{
  "num_hidden_layers": 9,
  "hidden_size": 256,
  "num_attention_heads": 2,
  "num_key_value_heads": 2,
  "head_dim": 128,
  "intermediate_size": 1024,
  "vocab_size": 7874,
  "hidden_act": "geglu",
  "norm": "layernorm",
  "norm_place": "pre",
  "norm_eps": 1e-05,
  "positions": "learned",
  "qk_norm": false,
  "attn_scale": 0.0884,
  "bias": "all",
  "tie_word_embeddings": true,
  "parallel_block": false,
  "init": "normal",
  "init_std_qkv": 0.0146,
  "init_std_o": 0.00345,
  "init_std_up": 0.0146,
  "init_std_down": 0.00345,
  "optimizer": "muon_variant",
  "learning_rate": 0.0147,
  "lr_mult_o": 4.0,
  "lr_mult_down": 2.0,
  "beta1": 0.9,
  "lr_head": 0.00915,
  "max_grad_norm": 0.5,
  "warmup_steps": 200,
  "schedule": "wsd",
  "decay_fraction": 0.631,
  "decay_shape": "linear",
  "final_lr_fraction": 0.0,
  "batch_tokens": 65536,
  "max_seq_len": 256,
  "doc_mask": true,
  "train_tokens": 220400000,
  "max_steps": 3364,
  "dataset": "wikipedia_en"
}
MLP neurons of a small language model. Each row is named by its layer, matrix (gate and up: input weights) and neuron, and shows model dimensions 48-239. Each number is 128 + 32 x the weight over its row's rms, rounded and kept within 0 to 255. Numbers have three digits each. A neuron's up and down rows have the sign that makes its largest values positive.
After each neuron's rows, "fires after" lists the tokens most often just before its 100 highest values on Wikipedia text that the model never trained on.

L4.gate352:125183092053056159158177133111125165102065183106126081131144147125198162129114123101156152125139120050179093090119072144133082173119168180186118129147088171169086156166194134155122083150108174144081115154102112163119122138116174104185158078119134141123108071137126213160122155081139096148100154094093125155129107132166120095117157119107094129108096143110178114126096190124066188085138169100111059153105109139116085084078107160105110118100115150104144079150138087123104130117169134171183147151119129162127120081134135129147114196179115153114104084160107103135122138174092131197
L4.up352:134188072107039186122108149141078149126124152176099135144095094153185135154086090109121156157122102106110132153176133104059147146092091142172084140175077159142180105160174161149152137098105187143117064158121072107111165173154155130131110123069118149088108119144151175168106139156121128128138126088178120110139103102182159062137131143139164164100101096209105080132112095127113135097088174116153174145114113116103079101112134103140144092105115146121132113118138088114112129134114086085179162176105099182124185091167167127152126172178093131132127145192067132120163100132180133121
fires after: " a", " an", " A", "irst", "ri"

L6.gate742:183077148115119107140118094121159138089184138138163101126113097076198114038098140121129144149167145119084108151115155162158139138145161157102080158108091079155074180144136082134100145118100152134099146101077090113169116084141138104132126108155114140096127113117163104145114110136126156149117093081142115210135089088100166096086161102111112148085189166125175169123113114118087132168157151152133194077165131134115155085157184186096087102149099090144190116172154124179168144127135101197085097152136078157127133152135158152088105168173136071131075119118102184146118125156087124128
L6.up742:114176084175179167168197086153126128119122164120142121143123132123140150186147130104120121127135145125153127158093108124122109091105125118118124147093142160154147037114158175116186135074086150159132129105202190111120128077117211116160165176081131147167121171117135131175173108111188068103148182109095128094102138167131210112126117082107107176113151109116176154128126143135145150098119104166175109122074106177170070096125066089138108068103141108087146107095142098136100128099171127114204091106164117077144107148116104193135082073140100166086145127174178096143152095141093124122
fires after: " in", " during", " after", " following", " with", "During"

L4.gate85:082090136153208132163124154102174146128150155134118076149108115150169127137145150151123188111088081084145133174104112108102115127127177117074090149156118165183122076149073071133090153130148075169139161153094136093155113126130096160124177076106140156138160117109095111157124144134129156115115186126148139148126151172141117139143152151097155109134120115086186128188144152159160123172149133058165112152100107130165094212162113099130101117101135147105112138175104143144175054067124103090160093132131118138121085211140070157126106178120155149135104156086111118117066146113126083093
L4.up85:138124101115109094194118086108101144122131149175102092106148126133160109090143162120132130220143124123141108139094150086103106141151159142133064080144128146114119105132100145115193119139173089167116171116108147169088115123056152136108132128143066171131155163119104093134159142121090174128115117143112157144102080088097130089098177142109135131168158151123166102159123190187121169211028093111049106152081103128160091123194108060178114159097101143119157091109133113145092110077128140162154201154162124109134128090153127153159107185157143133186116125136102133100142173113146164090
fires after: "\n", " 2006"

L4.gate882:216135129176182121150116126169143161118103170105112106096122125125105170124146115084098102106161153110168103078132058148136134125105198140082138089119132111080124133158152137078124181145139174116186157160109098162138098184094181132076147158086133133101083150088118089153120098128094108119144160189150178100069111150110135134170172147130144169130137096077191100126117087128087094136171127107130093110128158152146085108102137112107106059116127166203134153166137117089205143148137081190134155117162072113156120156110109145142197131106105103163117127139112129138117060161097146156
L4.up882:103136140120146147123081105123077069094122156157077153099165083142091129139123124166160132120174188055152089101126122102044148166103136137130143162117129215094137116125159113145146166107153151130173115179127128157169123146093071121122098062122145173143137130165147102101118105088107208152109190114137130189119135115149150078120080102072121119143086181122192130152163135127100160158163106140096117188131160144089110084117129083103129140155133107158163106137122155189093179143139159129131105153117154147083101141127136100200101138103142135153138091190077146099140183107124162164
fires after: " the", " The", "The", " median"

L4.gate520:158151151138124087112132150109135139171070146117119122123065161155128155187118157175091095215156140145133107135165116142111149087063097156130127140061099081152118130063075114140143143155139121142120157113069168139103100056091128104149056101078158101147118129148100111143165152159166169169062110172110117171160168127089128102105103123105138143067142111086121121172156097104086151159112170101061156144083132168153105140136126114131151100158136142169075123103109123092153116065083081100091177138145133201118132140104133094140178126150161114087152110154065143134131084168122153147
L4.up520:067144076138077083122118121174114136226126166163069131138121161126129170125186135138129104156091149173119110163141128092099152146071108158184137107109155106096174116092052129150076114111136074107113127160094153135072174073128122133157131136111039141129131154149113117146098116087177114156130125123071121146117101113107159116186106152163141106151142155113098077135135171170136130170137114190211110159144095101098108143089182093151139140161159119117132118102150169142131158121122152147098165122095150143105139068052148067208166171100097069107146125145063152128119138174188127191
fires after: " was", " is", " be", " un", " being"

L6.gate94:148168172142091150126102175105174126003104104113142123145120138136108159064175114087093198137126147180166162143154164138101148159132086118098122166086087085096080168099156126117104100133100144147069218124131162117092115168170144114114104125149109092134162074101099111164159143129116118126139131095086082130111161104157126108146130139113173171148127057165158147135118054131137147112130179109117130135128162156120038136085133142139064107154086086087110096184099136139100125156132135126104152215105148089098081098139105158163094148173107193144134134142109114154156103166165165157
L6.up94:151109130175132135115167140096146141103157137034148151118127129160110154150128114055127178042134107170104114134155095126171110139136193168158134227154118119099118129117153058081103129142171136152134164097140154113117084134105135116193148133124141146169149152121077130159140124110116109145137117136130163127126103058088153139115098131114139135116139169096092128182135177139135114040168099156116126106149125130109149117066156101092122123156072178170169051073147137176148219104140155110143128168136110083149126150114155132069130124068136077183159156096113097117167126044114082159
fires after: " On", "On", " on", "According", " along", " According"

L4.gate668:114128062165162116166103210132130090076094138145158124101131085111152132097151122117149159129103141101145104158116110074120139090173170131126100124127086078081068089208147113179108087152088130152084131133146177086124143140131135140141190094139092070110118119086125133178123166126121091105183058190128135073086147091162091205112112153136123125083122174163201135108074176172166144133132150151137209134124133044152136161162149130158119104070134067134135116112143095125153087084120149148129140089183089075061148134161077196169112089138174116097124110143136133096128082172186139100
L4.up668:120112128154144113103192136157133149141110149116128135140075116136124045109139146121133139090120136156163130137116185157115100114161184136146091097069160148095120134113081127176093078097135156075106142142077120147160141165195141103119092116086060132180155083119104148149126098155087127126160115158182149104107172083120135070124124179090138124147095087092096115131139139105130185130122127132085121118090124118146182131140137149156079130140156200171107113090093145174122136217186057122138145088137124143127123116098125149142217081135088146118115083143119111107124101124167108141
fires after: "|", " and", " a", " it", " 12"

L6.gate841:114127098105133128122143101137110121140069143136082136147072122152131134173116186085135120165114119159136124101172161170156093204120077164099087214075099064145113157113094017168094119090076127114073150142086124095102099167168136139177138094088107108159128087159091162124088117140065139169099218157137138094170162153140066135107139147152080096168117165120115106145128114118100093152141143090131151084136118107083120114120177117122156142137142105159122105156132111151134128134150093099158161170241080124145149110130175179096115110113148123191153089174143138096101083123122149121
L6.up841:149126087109111147131134112146173089157143172077128099114100089129130116096095117187117211151158094128132130105177135116137105115148125062142158166061142088162064140120151098175107151137108107092084128128100159137120085171141210135112118103107166049130136090091152162125111097136128132255112133145115191107127145144149092136113121187074083120156138120125131097175105131154189146150116130116100119212130146132150097141133118111111145150151131139147114142130132097146101073111133100163090172133094101108137101180095147059159149133120157135092180085083071154124106075171134126116
fires after: " was", " is", " un", " are", " were"

L4.gate642:171131137096095159182156136089133170128164147069101099085080134157158120121144126105168091124131079143089153115113196125203102175121178150088118074101165139126063144152102115125157165105070135171071107143104139137173161096125127162137128066182140084128121199114139072143172135150087122129072143158133166136101147051187096121066162096091119093193162130126109054128176121100176143140146137114146164120100147080218150157130120122124153158086120181091118090136159130112119127097155114162139157179127131132068114141143073121111100123126178167097123114106087106118169112079181206125
L4.up642:187092120150099107159091177153152166152103192171089121211148138141162154157082163152106157104128134138146128139139139123092134150161096172177152123081114088161157066129122115183116090158137137117118161090123056060083079112116160104045136167144126146132170123175069124109055118153158132113134102145136174143142137127107139086120087117102118131127162103134135077135087055141176160189121093124073119181101098134179072120192057105153111093202170102148137115112135116163134119099126114160128108119159099110129154115099118129123154163145115108131121125173146183085125170150159194129
fires after: "\n"

L4.gate29:115148129103157152097110112095151130146077145068102145140157136139138100151116119119137153155094097132108145081158091147121133142182150111125121175127116149085118149170085192083120138142105141214107114095140079131160143081100142219133141173081150155159119115142122060130105091129133187154140085093162111151112131146150117097074113124089064152124158161155138111189183107145121165195138145103091158132146117103133125080169155199159123123107125196124072128115127062096143116135123139161122134149142128166169155135109101173113150108111121054131162146130159098180113115150072115118
L4.up29:137140064167095144050114078072135155120122124171145096151169159072140111138115185102191121083131073079137123076168136201053132204121114122141161162104126130196120125134116110094156126076142136112136145173103159110156105107152087125175199117069106102104165119120117137216123132115133159029032139105145129159089131130096129093128162128170153129120193125104152160113078077153156155115130131105137160118147182130123089135076130150146092117150098075107113171114112152084157158127149117115153125159130163130151109110144149187135143163171154083084137121204144073149131084125137081137
fires after: " to", " in"

L6.gate665:129132146115129124127176058137141153155079138134133112131096138178136121152143076149105090138140185099160143117082075177139131144154158125160167163127111139170085125150080164112183102169107114139089089114119080129135151114074116166096133172165168085145153136120131117114172079051095139146138117151129143102122154134095155153138120113192074171127145112188136119096141086210156169108153145078118148119106178085143146188178183155148169100118093167146199099181093072093188097107119125181156163096095104096166159138146089193107125111112166109111153179172136138084093108122096128143
L6.up665:124161175099116128110204149095138145151149135095169089131131151169179118153131133156161138085125100071138136158132100168115089173133170120167137088121124142112095067132080134104122163196138102051138127172134142133127163111103128155110160117155181139151201110082110160127144057082111115118113152120115229108094162190067115159148118100170150126117155167120140138093155081205167117080122162118067086085171151109175136131169104177159137063106142104091177152134148083168201117088151115106168129116086122125151134139144122161158086124130113063115178145124155115115116101120077082111
fires after: " to", " not"

L6.gate1008:100126108116091074170094172134144142094083116052110169105139116169146054119121100092098130106087167172125150065126126137138154125205114110143095184111157153143143077134095110114118094133123124107153175122093102102112129115103061107124154063095121114137108153105113133183156202154152133159070062163105108159193121131143131182085138154116157114197180115140142129104117098137172108103180114128132130063096135136158172183144130146119125159187111190158079115076167101106166125112178151067130110158169119147094166200133159153151083174130120017151136147152098082154096113154175148118
L6.up1008:121147169153082096092110129113123136092097130098120192092127088111129130135114116148131104064124170145125112061102125123125133147095135163101108187105144116160127133093144129090146131142068079145205144167186170151112134127124136111122095067096121167139117100125136096212150074201128178128164154126112139125162078131095134067154116135133146115188102129088168140133162081120104142142138153107131137127099134105217098123131183155102112196129167126173145115130187090154142088092086117086114126127108129099161100134091076135126230159158136058074115167052138095177150126124108161127
fires after: " R", " N", "R", " K", " ", "N"

L4.gate1011:182128102079129105143116159089113161135117142121136113137106120077140119125115206133120118161139139156142080156184083134126127117136078124140164185139118049146148051123149103141101115205177100201153138077116155134089110102068135166121121168095103126188152111178092123107079170114114088102050153131094145075147142186073123142170097144110168121121125096147112142134144147165151137164092150092114101092140092125123110105117065158117193147149105138160110093180173171152153174077118163161138151070166158123100141120143155102155153091092104128091075082143144142047124107153154088137
L4.up1011:150119129180201105144106118105169092105197089092135084098110108154110127155150136144153125101187137178154162151129116126074102123094090125130159100129119113160126131157102096073166093095135169050134165184085149160077151142124135097181148137101145093137077103121164101135108157136103144169114164118025127121136145131111114149160141171130196125153114136159086181165155135138173140117088142130156109187144166098185094117130103141130097141105119089099107115160056126207082118123150130228117117145128111108130109102079092089128186155140147142104139080106118149146094145134124109171
fires after: " was", " is", " were", " are"

L4.gate999:097185086083159112104066126127092148112086094092156164141124202132170070114131174153128147164118122120072160103135131138165172164127159078118124156191157119141088102164074156117117148159105104160155133118074119121109146077150102168091122141126185141077145120123111102167115100120110200103143169147106150106130075143063153098162131196101127112156153154136115132088114088210139111118098130125186207128189135150142139194110185182156123119109109141127124125104113161106120133111111133126121140100120201078125104155157098084158092112154141134083075159079187116142105142165103125150
L4.up999:108107103142095108206138152059127126154131103106121068140147134109066107131177122130177144127155128078071171084166109127087147146076102135158124130119139163064126158087188146105159135121102120120124121155081105067122107164128145153131153080168159125066173169087152068136159099086093127156132158121152121107162177147172172108131138077152144115186149093187083112106169098121102186087163125164104129127160180152159151150122183159067174129132097136066168104116144108084097177152120140114180095124138214144080144124096102133082179114126185113098119144199090176157134122116091145096
fires after: " to", " in", " on", " Order", " at"

L6.gate384:141102056063078141119130124127106126138112181138163119123144127187102060186115044135091152070135164118138111097096190169144102088120109128120082171136135123144073070142213131091100089112142113172114105146094181093162083148129117118157179112165126072104158096138076110153136098129148114107097135143067070151156092102084144125154088113113099160122114125095075144130138173039122168047128088093149150149141121089111155126136117124142159080148111139046176115139161137179126120155123144114127044154105141088098176110141107125160120121177167104115175201151136125203119092142185196128
L6.up384:107142096150041112115108125195073112116168089118186153105091082096144075187144104116130143064131088104087170116113085151128067100130118108100069118155152133183047156078155113103161094177132110144133085098104121128161214159084179119151136163128121119126190044169131183130128136103135138155141113126128140134130143128104161140107130158139151162152118151081113143110099148081150104082108178146158167131075174143140129182101116072101094124137168101143142107092094123107151159125123113107115166077089105177135133129141173164224087180115142116157130148124183095131154156180168171120
fires after: " at", " K", " G", "B", " Z", " J"

L6.gate148:097186152146103135122124082078137175207110065127175175179120105168148166107102123146139098101134169155166143085057121080170125142161140123118087139118118169201113106111112092054119115124078141108106131137131161144159113120093081135123084124132163084145159129051197140211063152101109143146131092093127165115112132150101136108157143152088048116143126136099101174185152168125115189123147165116075174097132087107094155129127093097098164111120165176099171128118157102143140124123133114095129144145164168136115105092140114185128129138076100118147090146133119074088064121115077171108
L6.up148:059139118095127102080131115145092150140104085102081136147112081162182103128130101075172084143119111133163176122137153133117157132133127130125093125079084127154106124166101143126099123153102083127144171160112189120148088127134085113198137123106086136142137109118166086161140137105143166136121066122122152129102132154188124118112104115097094151163122136208107111145119178177173074052071098108059158114187120153126134104197148112091135152193153129160107124133086097174178165104146074115087207125115119163133103145151113138145194145173170132101182128166177051124145157103082143185
fires after: " B", " T", " b", " F", " 2", " C"

L4.gate632:117160107142142137092073146162129112100061164130083057152102135067107116078116167108125160140124203113177025164171137145153161139132161126159131084122057152143140143152189166162137107128131152168101142153087195140093144124134158048110110061099115155154168170104165141160170152133130103116145182157068085188122168139155165100102143087095187137119123167152148148166103156176079111150105091099100133126125089065144123122141129131093115129089104100116151070069146135083160157141131096090120102134114109123121089123173114120146148142116166163147109137166045074110145190156072105160
L4.up632:104091104122080126140149139148123080125179165145123162111141126127112143094156178105139142092128137089085114083165107115176155089146097112126110111101132179071144165130146167135149176175131096099086155072147071152125146163154102158084116154054144095157110109080101118055098157130153106125080131145089096157144205115136170146123120146146101128149089136147100065142118148122153170087171086132147132087094132175102109134204092158142172130141183085146148151154107118199105147095113155073107108149131104112140117152150129133134147104154115081169185168134120187122168106165129178173
fires after: " the", " The", " age"

L4.gate975:109183131149174092167074138152122064106123162096125118090099151161165122107124161201165094132122157183158177125138163162138143033118082190091075104092111111137104162091105076117137126110112112098091160141088136192108194145135140105131098133070156075115112146088114177085164173137103135129143176204089080133117146130152101170098195172115111180118160139157141132135217119075103082165159126118150124117146138115121122114058136091084159151089124098144146109103138081168133110187127142156087141106163058160177134110140097085164114069105114095106120133063119146118137182192135110120
L4.up975:128152111122168096133163101132094127092122148174096148131121082122104098089137092098113059207170122117112083091188109113115186081141133097081161085066093132210148119155096113137112131095134164105133097166110114150161131095103188141114136107134168148184110075136128120127186197077164149127113159130130137085148097095152143161105155156150088117107157166190103072130165101112132149168067146152100141152136104071092112165139103146163137139092148108131090092153169147118148122138156146124137175133150143131154148119171122174094164135108144126110082086129136163203092104141153138056
fires after: " is", " was", " un", " the", "s,"

L6.gate708:107100110115128095136151179143146112098178137117101130147109115130144163120105128095074160072095126123140104162144197148166125123093083150131135146136104103117101142171107129161141093118121134100103083133094141170089130121181157136154182115109162113129198073124130165093124108147114156106095085028126097108115087131032178160125101129082129135092143123110094080109114155117151181157134096140053086116093135125099157138076153173126084083144158145078144111163109182187174087134151117091074164102119196146124100128150075194131151085103169154119131135078157088164116152107159101082
L6.up708:138105207192031134115164167107146089112157184140144131106135117112144178148157157078114202138128138112146060115149119117121140131095139149169119171120177093153109127146157173205154093123073212129137130110119134135115132123118125153178155152158118125084132137101132115145120161095141123148133136129088148122136111126121189098161142125153102191186116161108105067086113154125155134155145082139098111126091199039147155082064148109115117121126152115087122099142135176102114082177125132128158119075129104147094135121140074244100125132153118082152112119123159106210101096079117125109
fires after: " |", " on", " On", " 10"

L4.gate691:115107090118168149093170156087126172108096114102114165142121134073120118112095097113155158117080170083103103070161072102100127116104169124072107118136156115146098123163183112118166096154109181128160107083122114137120119171182147099185130094078068172178136084083132178145065157110149089152151169149115189086130169149192154115131089115135154171073151107097181118130145153115078190140131104123121072092036109139173119116106085111118053131106130076120127076155138197134117125070100142165144132116140188174159090107175114150143135174187100098140115116169127163081193122116138167140
L4.up691:122116114174110179130054140138083071126181153128120098132148117215136122168149139152108078109115119136119092033165174182105101163125118182106128114113124111162201120129118162092085168107092064145153145106158112151127142119131087201128161142104114172075154140156141128127082053137085121118130124148075104064190145138171138112098105167124181097152125125118093087173183191151228148112103134161123138163104159153090132089127154107126128156163107120153112152140173140099126105124154187107146092145209144109130100143095149150098100088128128130165083124100144116128152123110134155133
fires after: " the", " a", " $"

L4.gate26:102149110113199074199128093146120159150149137111102126163123136162083113081168145109118153132188170143124185159069112126141117120134118154098108164097140086153126131199157156083128098101179074139146190127090163098152144122123127069104110085069146163091161084142136136094148136070122128131164135123128113087095148125183078092110121066110157150111154094103138121127122124117216093145113135123136170097096139117140129163120086147074104148112143130145125077109099125116119105171146157127142150143120156118154132124149220122085111164122105126126152158040147158126157181144131176122
L4.up26:175106111099143054116151136175126131144141123140145183139122117098104113153140102128131146158162149141081170141152205192114147097112170144178134158140084115156124144127101126124181130116129115142136117147121150086188139086083170088126106072142143126110134063153119131109152092118112195069103105042211129120152146158143123126127068105062134148089131088173100095118150087121130069164177147126139114153124137134106145082131144165152139138137093174141172112142134110200129168132105137121091166175084100109211107165139122160128142163093093150158131111103151094092094129134124105130
fires after: " the", " Ch", " P", " p", " C"

L6.gate374:093120122108043130117092114178152137134109173062187122117111150131121094134087101148098151082085119183154136143143084147140111179082139181146069146179172109125060112153176117122128153150119165116126162133077118149112167220112107125174124088142130118125112128090119057080166128133127092125115140089150136106103135125135161122112178133108107085085093156084134054124164181081128104114119128086214129098115178118168059194102082113118137155133142171191085124160127104080142178048090054140119112148106143156102146127135138161143156104117141134163129109171134169174110099116108130121
L6.up374:160130159120079144170141115116125101151066088168155122165123062046101091160133126138143152123091178162116138143135132115128192166127157113101123130171077154119128118130094160139134147124155111170068126091153175164144166133106154117167069114155135069088124051148136128102149161150173172176116121163088170178160141108120083145158146129053152062190123170141139125136087171115025108136181137135093095112166132143097139166150148127146168145089184117160104103169120119090160172050138104077111083073155188165114107132152116140155120170158143134115150106129107209086121098161065134108
fires after: " of", " C", "C", " (C", "P", " \""

L6.gate1022:157115053157152155151134170144112130164132079108065166131088128107171114123186165129084156123161138161128070099093122167112078164095110134090116120172107170152128116171138117096112165078158166086126124116113121110157149145129192126143131115095101112123124158160094117182104136097185150126122187094108152190169171095046139061145139109068136164128128168098095156128175168090094164104181059134164116113086140114186079151117130112150138105126096116118148107154108152159095123124134089196108088147106177149109105087145084136119148131141192146169147122147106122099108112141109151092
L6.up1022:141102152137093146104107100125127139116115184089146112145163081156133076138127090166162159125098102130177158047162118091074101140060103111134111146173129215103147118150122165115105088148127174093091116125164162144122151129183111130127126134093065134131163093085109117102093080092073138126103100104131108180176141136185193146109129164088169144183094131173105045136126154054159109151152115119113156089085109154105079102141140146145167156138151138142130158126163166134141133127100101105169037117162109214091095137092191132111145179152144101183110154118155138157131117163112147092
fires after: " the", " a", " an", " The"

L4.gate264:091134125117117083158089143123127192098167114104082168143154082127119092154181187177128095109099084103143131043130174145054138091131122112073181084082175070120105139115136108166165106071146128145145169114137128073075125123140059174080060170111147119116111149169095115167091102149106129147121148081122124123148144153045120186167097162085092161059120133101150109106095132141108147147143149153166072098143133127075135160114121156123148147079149153128186155120157111126157138146086156147092139172126164115157096194074154112146087193076115136124132205106169134106090167142150102171
L4.up264:124085075122099126133109126138158100149110073135151161139146135083112107136114160189123126183124088135110095160145108144101144110149179080171138167060124131171179099131099190122117125098143154158150129179109178095116161184170081128155115116178072118084136088119089109172162081081076171142087128139160113113151119188111135169179121131063137120155119169084110146117090135101157130173115108128092140105143212122090129159038125073142174146084126141135183139091127112113161178092124121133139105151157188123099122154123170101111147155151138156119142121161129162136092151171116133074
fires after: " in", " In", "In"

L6.gate386:169146099112148148112090109129110118139133128106123183102131164195117099101133159105118158156205149111110136125124124223176151115122118166163122166217098153184097125130134059099138137120112119081151108111152153104154104115095117133110124154132099096116166074100142128082120157134083167109117118100088138072160106127153141118124103071104120153112094159167055138122152138110111132124050173051100079101190111148178155127113096141105137121122120128129147166108159099052100138129120137130086143100166113140122142098101035218187080100143147109178178127130152142189082144152147255096
L6.up386:093097164124087139121108100109124131124071135144150090118099207101181089086089127134089186109127171082129124101120132147141123166146092149153164111149156130180117127117150100169105119123147135154137176132107120047150126184128149180150130133142153129097191144109088120103122111176175108118098133089171136138173155180109153117123126155182130164179146075156064159096107145049082129083119104104077214104110129112075104160147110165111021159157126115104125065151153119120174102107085194146119159155166144200087091150132052161129170108152079142154102110153149137156080213121146088120
fires after: " at", " G", " St", " f"

L6.gate440:124129084165122187139179161154074104131124187065115140095147089118181077192116120161123147107168094135108047096093100161189078098155125139103099101131153148114084175115140167111135106097104166135108128162093106177079138119141129100135130142122203151097154138127049102122143142096146106114076147116219154143130170123095165125161111075032092161105134215140121171112045119146077180153118124127113112126180133085115078164094159121097184107147173140113125129132096176126124174133122105175175149122121140134111111135137124151173167120168148161078111171113154121098058129156180106138
L6.up440:081102115139151155118165166112072129161135115078134177070198148146168130158141092133157114119147122106148149155106092140151104107171170099117090155024181138135111169109064135107086163119142087128099162188115124135118176060196100076102094132125159107104126152051156141126097133140085088117117160126172217124161186156123101146176087135113140115111091158129190163155141142158124155157090066146150089078185100075173158105163133117114116100157116151134136203116105171122130144143083119194188148139185075163166142089082146151123128104101140154102081169158113133122165129143113168143
fires after: " the", " in", " of", " and", " during"

L6.gate809:183129098129154162126136125148174150102132079099156106183163104168119098131110188072104107102155153131105092149100053133163096102175079160120187156103205103111127148122142152109128183093069143157121148114082091102144132143176128130125179107097109135140138186121117147141127124121198119142125137126108125162057143095155127081139120185133133165072113105119145140130141102175113141146149072137108154135097113118128125130151162139114179135200142095099195092104143101067129087147130158078138143079102100147070096154133181054151118151129106108112128173039176064094152126176129138151
L6.up809:116088090095146147091084140132056124149115127172200161167034182132131146196140124099083137171095087137069105188143102124075138098176086109116135137108179134117125096090176146158111124135126164130133123154139063122159201147123147137131097137106148162106115147101161143124131090074145131085162132088123119165117110119125133167105136141088154173177080107137136119120110127154107174114125129166188150161148159104118092132123058134110106110161140111157157130186157111101139083127140196169118102110118084157105195107141130174151215068172071131135076157112187062170070105137106106131
fires after: " R", " P", " Z", " p"

L6.gate514:142167090053114160140129117093144102115143117146088122111104106118195124148144115119083099137197149154126096117159102110117060126151125123143100151124170152125182134054065175107120169160153131138066124202103129175141135114109151148096130168119120111140124136100159170140120113164148078074134185146133090064132161127103170200119103099092115124155187140124182119126158126094088188101171172085188097071148164082133111178194177116118115089107122122152129157099123163152150119048083093153167121162154138115141073114100130160142160113094165123119102185112125111139127097156145079135
L6.up514:121091138100131092121129106121109118145135129116113138044096099084154172119095120133146094115062129139137102144138158162170094079092120115134090161123139067137075101119179148138101164127093090146123168094145146125125108127215147154131173182177093126095124132153104157150101112103176138151120149149120134112137096101124109129142116130106108100148126138200077110171143164089078094110107123143097208130107107136106121168119133123099123143162139138169110100133132106120144113091095167141129118112073157169142073125128084096136140158096153151156104120075187132136158069096102108155
fires after: " N", "N", "-n", " n", "j", " Y"

L6.gate675:160149135111089125122123171094165064110132145115134125132192190111179193139117112119121130105181115077068124070079100089140094177177115110066116158063149175144118120134136091157067153071121155145121119097147156106097099153144092074076142141131096171111169161148110110201125132129145171133133143146087155147101075165084129124135131098133144133112171149113133107108162142140158196116071096168143119102154154113124130128093159095152144199150149061150110075130107141135135167149179057193129094176157081110102095096119098148122147173144158123090165172159147120109151105135103124114
L6.up675:100109154157129147169145175121089135123155156110125146106093120081136144125126084071159130161125115101138160125138093118109037142166147114092100188142166183103097071099144178109128100092109134182120145161105099085153166184114151065177081129105149162158135085118143093127064096168164164129082147130135180130131176169091098152142101109125111094115116167103159147149115073173219121130183080141110094106136118172091164126150166111138004130162109145128149150132197098171090139099086142144149170148126124141142130113109127116118176129153115131115073108162152220164152177098109119119
fires after: " the", " in", " of", " a"

L6.gate755:088124093105123072154124142127121088200159129086137126125132127191138072132149149166160130104062141110115101137093128108128081098159145131186059093074095087198127160100163184091134172154121147125113149062124078125107116165080167133129149095145124051143092154132143088088165125141159085085085137085131182175127066127159145179142134169114069086171150106119137197193144157110175107109161142188111102119167084125116154134176155119095103163180118150077120139166154131145093156105119138170129127157175108114108146078132076119145053151128108148111117181131144132166171124099102142112
L6.up755:111143170113104137146116123088099190096151177145137123184065113134161106106139145060188155177132079225186086146153143122193082122070140123093116117147171172119178153188137137104136147189068090129147137097087169130179114126148111106140184034109074133151143089149116123106100117146131060114095110161109108155100098119141135146163136122123092096113145098117141124063107134198097098121122176147123111138123151094076174148173093111143153138133099169095116080144115136133105134111134135132121151147141154137147180164132108076123151110087111140148114138130142141092092088155129149126
fires after: " F", " f", "C", " c", " A", " C"

L6.gate615:117129104097172102150129132145123132080149143089094107096141126177174097081130104120138170097225152120164128078208080167137123194079100076169116123138139117098158097125149147081118115152086161100139163152130113139097116092082133198148116159088069076125165097150096089107104105134094106101128118160131114086148115111207143097112129108101080141169179176118110104080156124142137176117170117127110154115149109109051161165162127150069145165126126115149173098148204103119140139106133190162100126154022149108120137133142127110094164127135122114136172161173100100149189164125134181119
L6.up615:141126144142124169064172147184130175152103163132111092108120102091168134068160137151133105158084172093151103109132190111097129154129070106153124086133106122103089169179198162131125118153157144091154161140133107185126120122139151180148100114121117113175151101120151104181149122156119109168109137074139122097121141194129146143166092110162132086082056143156110142126127094153141138131106099087096097123120130013075126126109113158118134116143097173129067131148127145111089127161089141184171086119141146126119090195141151183158096175144138080171183162133115093142131123162138074120
fires after: " can", " to", " or", " st", " reg", "s"

L4.gate91:098178080102157134154123107120101132169170138176054147137109122137120164117116135108195151123143104092152074076124101138105133141125228129153142128115098160191076096194128148151185163091135125114157145144089099133131172119126128131152169122094106146111103088117121198142100141119088193113082147109126098127148134112159152093134196076123124183097110103114170131146122082078109132113154155065150112142154127153053094137059110121135095079125130143104091066183146131139148131125164111143151163108103187126143109115078099120138170226194128154135161117158100156134151113131138129132
L4.up91:102203132118159100142141143058125157094106167131119068113116148128126156132086111116158128149140123112150149086136119130125116146095143139160175113113143162166137101177155135130128101107184049125141146122178083195125189119162156177141096161090139106082091137081074147130127133108127145106089139063147150127126172143162145111117190124104073134126143157172168088160103146101106151091152159121129117115126154097052095120132140154119137153059120177085172066113107117137135167107189126137119159176144093088130089147147122114187172179147160202057145110169158101069173095195156148096
fires after: " a", " in", " to", " on", " for", " an"